{
  "bias": "none",
  "init_std_down": 0.00319,
  "optimizer": "muon_variant",
  "beta1": 0.95,
  "schedule": "wsd"
}
MLP neurons of a small language model. Each row is named by its layer, matrix (gate and up: input weights) and neuron, and shows model dimensions 64-191. Each number is 128 + 24 x the weight over its row's rms, rounded and kept within 0 to 255. A neuron's up and down rows have the sign that makes its largest values positive.
After each neuron's rows, "fires after" lists the tokens most often just before its 100 highest values on Wikipedia text that the model never trained on.

L4.gate1017 [113 135 118 139 147 149 129 154 110 126 114 135 139  92  92 138 141 148  90  86 115 102 111 111 117 118 114 160 114  95 125 110 169  99 115 106 131  98 135 111  98  97 125 102 123 136 137 134 127 135  79 135 103 107 102 127 142 120 157 173 133 105 162 139 169 105 105  84 171 151 150 138  97 115  89 167 162 107 162 123 110 106 111 117 129 155 134 118 132 119 147 113 151 124  98  88 147  96  85 121 117 140 179 131 158 163  97 116 167 191 151 117 101 113 141 158 134 100 110 145 125 112 141 118 113 187  88 108]
L4.up1017 [ 89 132 157 133 144 139 101 144  78 130 107 136 107  98  84 126  85 150 124 199 145 109 115 123 120 109 148 115 166 104 122 105 135 142 139 131 126 114 109 138 130 144 122 125 130 133 112 102 164 115 144 135 137 147  95 119  88 165  98 160 148 116 102 116  81 102 155 153  91 140 169 149 171 132 150 151 132 142 123 112 124 141 154 142 134 153 139 138 133  82 151 160 101 111 116 126 145 137 131 128 141 124 172 113 156 112 128 149 112 111 117 145 158 100 163 125 162 120 107 121 117 121 107  82 113 188 136  45]
fires after: " ", "| ", "N", "n", "V"

L4.gate161 [116 114 147 119 116 159 120 143 122 143 128 168 125 112  58  90 171  92  70 172 131 145 133  99 102 153 139  96 111 161 159 144 142 102 171 158 120 138 139 100  87  80 165 151 132 157 134 139 149 107 119 144 131 100 115 123 185 168 126 134  90 129  99 117 161 127 125 129 154 126  92 117 116 132 175 151 105 158 124 160 153  96 142 154 131 168 139 205 138 142 139 137 145 106 173 126 110 175 104 141 153 112  88 123 110 129 116 138 107 143 144  88 122 107 143 154 100 133 129 110  99 131 151 100 151 116 151 131]
L4.up161 [115 127  94 104 115 146 128 172 119 160 161 148 133 138 114 121 117  83  97 149 127  94 112 104 127 144 136 167 131 110 153 129 161 124 110  94 120 154 175 145 176 145 118  96 127 115 179  93 137 128 127 129 141 112 153 121 125 148 130 143 111 127 114 162 145 123 115 149  69 106 106 139 121 126 110 155 129 109 142 133 123 155 165 133 147 130 123 110 179 183 142  81 154 166 127  82 121 128 128 110 166 113 112  84  77 111 138 138 114 107 155 174  86 134 150  91 102 129 132 148 135 148  86  87 169 110  95 157]
fires after: "y", "ro", "i", "t", "me", "te"

L4.gate254 [157 137 124 132 131 117 144  94 185 124  94  97 122 129 134 126 165 152 122  70 139 114 117 153 137 138 130 121 148 126 124 110 101 144 130 126 148 136 124  99  68 123 105 138  69 127  97 132  42 122 140 115 112 152 106 116 210  92 118 145 141 111 102  88 117 124 148 131 135 134 108 135 145 132 116 109 142 167 111 109 135 169 181 158 178 139 153 105 156 158 129 107 113 153  91 154 150 142 116  87 135  64 136 185 122 150 125 117  98 111 141  66 134 150 130 122 107 132 121 114 128 128 131 133 134 127 142 125]
L4.up254 [103 163 135 121 117 100 154 129 126 115 134 108 154 111 161 142 142 135 163  99 151 104 111 136 107 147 171 112 136 168 115 120 157 156 144 123 113 123 121 140 114  89 133  96  99 163 137 165 122 143 121  93 157  99  95  91 193 129 123 101 135  92  96 155 140 129  95  83 154  93 113 106 142 100 119 128 126 188 112 167 143 124 127 148 140  85 141 114 150 144 126 131  94  94 134 154 122 139 129 149 139 124 103 150  96 101 149 126 126 132 115 171  70 110 113 135 140 108 116 113 158 138 139 114 140 121 140 135]
fires after: "8", "6", "9", "0", "7"

L4.gate20 [151 148 118  97 147 145 109 109 136 119 111 155 151 141 140 112 131 161 119 122 122 122 108 153 179 139 108 117 125 143 147 134 125 137 118  92 144 109 137 108 140 159 116  84 103 158 171 107 166 150 116 133 115 104 135 105 133 156 131 142 112 136  92 136 154  88 118 148 165 137 138 145 117 137 142 157 110 124 143 103 133  94 169  84  92 198 165 107 146 104 150  73 109 119 141 103 113 125 106  81  88 123  99  99 120 135 139 123 139  62 146  97 129 120 146 156 125 115  80 135 114 119 152 105 107 118 134 153]
L4.up20 [116 107 190 127 162 164 147 114 112 170 122  92 147 116 158 129 115  99 142  97 137 144 150 133 156 124 102 142 122 121 113 120 138  92 121 127 120 102 113  94 149 141 110  99 136 167  93 120 176 145  95 126 137 125 128 121  88 120 111 142 128  84  71 135 129 155 106 105 127 131 128 122 188 176 108 150 138 164 144 123 174  86 144 146 114 127 116 107  91 145 137 102 151 131  95 117 103 136 139 150  79 138 154 126 161 110 169 177 106 131 115  93 139 127 146 133 105  98 141 118 114 175 113 165 118 122 133 118]
fires after: "on ", "gu", "Br", "K"

L4.gate519 [158 126 108 137 140 123 122 130 128 133  96 145 131 121 117 177 131 135 109 113 139 165 133 164 142 141 141 107 107 132 131 119 116 126  82 116 138 133 141  96 105 106 141 155 127 150 135 122 111 107 155  90  87 114 154 136 149 123 132 129 109 157 146 138 117 141 128 127 160 166 138 164  95 151 136 137  92 110  41 123 129 138 159 141 145 114 120 168  95 120 137 167 113 144  79 148 125 118  36 141 173 134 149  94 130 162 156 119 121 134 160 154 139 123 118  93 127 162 129 167 138 159 152 121 143 109 127 133]
L4.up519 [ 86 135 109  77 103 122 112 143 108 134 145 125 115 118 151 144 149 120 106 152  85 124 105 123 137 117 172  77 131  91  90 153 152 126 121  99 100  87 130 148 117 138 106 111 172 122 126 195  74 145 139 115 134  93 114  83  94 150 145 105 101 148 126 175 104 138 122  99 115 100 129 122 141 146 149 114  95 126 156 153 164  77 121 118 122 109 138 151 116 128 138 123 146 143 150 120 119 130 112 107 133 143  97 157  92 107 159 117 105 109 136 105 144  85 105 166 154 103 137 140 167  99 121  92 128  96 140 112]
fires after: "e", "le", "se", "Me", "Se"

L4.gate885 [125 143  99  96 127 173 153 134 143 124 104 112  76  86 110 204 143 120 114 121 184 132 109 128 154 118 134 163 130  94 112 105 111 135 145  87 113 118  79 121 143 164 113  98 117 122 137 130 123 138 116 124  76 126 146 184 130 148  86 108 145 133 173 144 128 142 116  93 159 125 133 116 122  92 144 111 149 135 129 131 134 123 111 151 151 134 159 123  87 152 128 139 151 133  95 111 147 126 139 109  45 100 131 116 113 165 142 130 129  94 125 133  89 101 145 133 131 163 153 134 104 118 140 132 121 127 131 102]
L4.up885 [ 95  95 108 144  94 135 140 174 111 135 144 132 133 140 125 148 100 147 170 150 110 125 116 119 147 134 148 135 156  87 139 117 120 166 163 124 160 124  88 122 134 140 127  99 112  99 112 128 148 157 141 151 115  85 143 136 148 123  85 179 121 167 138 163  93 158 139  95 121  77 135 111 135 110 110 121 135 127 131 158  84 133 120 155 143 116 129 121 185 139 162 121 130 151 116 116 113 113 139 154 148 130 149 108 125 136 132 113 126 108 105  99 148 124 155 111  91 132 121 122 165 105 121 151 136 175 145  88]
fires after: "in", "gu", "il", "V", "iv"

L4.gate206 [145 113 109  89 166 168 168 160 116 136 177 134 141 140 126 147 161 109 126 122 108 165  87 134 126 106 123 119 131 165 126 139  93 115 117 122 148 141 159 110 129 126 133 109 172 169 104 106 103  98 133 130 133 116 144 155  95 130 112 119  99 124  86 165 158 125 171 134 108 159 138 149 132 132  72  93 136 119  92 133 103 132 115 116 113 163 144 164 125 165 124  84 183 125 136  98 158 139 148  89 115 171 133 161 151 180 145 120 142  87 120 109 103 154 100 132 106 132 122 103 137 111 113 151 105  83 141 140]
L4.up206 [151 121  85 113 163 149  96 158 151 133 178 110 141 136 102 128 114 150 128 143 150 132 155 144 114 124 156 133 120 169 134 131 118 121 165 134 106 157 164 145 125 116 133 118 119 129 126 123 115 134 153 138 110  57 144 177 145 118 149 121 137 130 121  92 142 117 131 161 150 107 107 150 118 142  96 116 139 116  87 129 104 157 105 142 104 148 142 136  95 174 129 106 146 161 155 130 151 100  95  74 147 108 148 136  97 109 126 119  87  67 163 102 118 120 101 122 113 109  87 101  99 160 121 160 123 132 106 160]
fires after: "F", "le", "e", "Gre", "red", "amp"

L4.gate0 [122 131 119 149 100 110 129 141 131 158  89  54 126 108 153 109 104 108  96 127 151 159 125 128 133 130 147 102 149 145 126 166 119 164 138 121 188 111 128  93 139 108 105 125 144 140 143 105 155  80 136 133 126 134 128 165 135 140  96 144 166 142 163 125  90 172 105  86 116 120  89 118 162 131 172 125 134 121 123 112  78 154 142 104 158 146 153 151 141 103 139 146 154 155 161 131 110 109 127 136 152 159  89 134 122 148 135 105 131 138  93 117 144 107 137 111 112 147  95 112 117 130 171 154 139 171 151 133]
L4.up0 [137 116 137  62 135 120 110 150  88 182 129 138 157 170 127 131 103 100 168 125 116 101 155 126 127 146 120 147 144 143 154 159 141 139 103 117 139 142 146 106 171 157 143 157 137 107 133  95  88  85 130 148 120 103 103 133 121 130 119 115 148 117 142 119 148 184 142 141 101 130 124 114 129 117 151 167  77 146 145  99  97 109 134 139 148 136 106 138 129 105 163 180 156 136 136 112 149 114 129 129 174 114 108 131 124 134 121 123 113 101 145 171  96 130 139 125 151 133 112 105 114 115 149 159 126  75 151 119]
fires after: "L", "tit", "u", "a", "oug"

L4.gate588 [167 121 143 153 160 122 113 123 114 144 102 121 121 108 163 109 153 147 129 136 174 117  70 128 138 114 150 136 142 125  96 155 116 124 138 107 108 105 130 155 117 113 137  89 151 148 130 103 178 107 106 112 119 131 108 171 134 136 122 176 100 121  93 118 116  92 120 145 164  87 110 132  71  96 102 159 187 102  79 191 144 117 148 126 155 129 113 151 123 121 149 117 123 121 120 151 130 111 138  70 169 137 135 119 111 107 155 102 155 107 140 108  98 155 116 116 125 139  92 102 107 140 118 140 125 156 107 166]
L4.up588 [167 137 108 144 128 193 114 110 108 122 117 136 137 117  77 144 128 148 151 160 125 145 119 130 117 102 124 111 169 110 115 175 152  72 133 172 121 117 102 108 134 127 166 129 114 111 155 123 147 145 112 104 120 130 121 150 122 131 124 134 107 133 145 108  77 146  88 117 178 119 142  99 144 138 139 144 147 146 151 160  72 109 106 117 118 175 108  81 139 161 115 136 160 130 106 150 110  76 146 118 136  97 162 105 179 100 109 156 145 115 124 125 154  93 119 105 140 129 114 125 100 153 132  86 106 130 162  81]
fires after: "U", "m", "E", "H", "f", "n"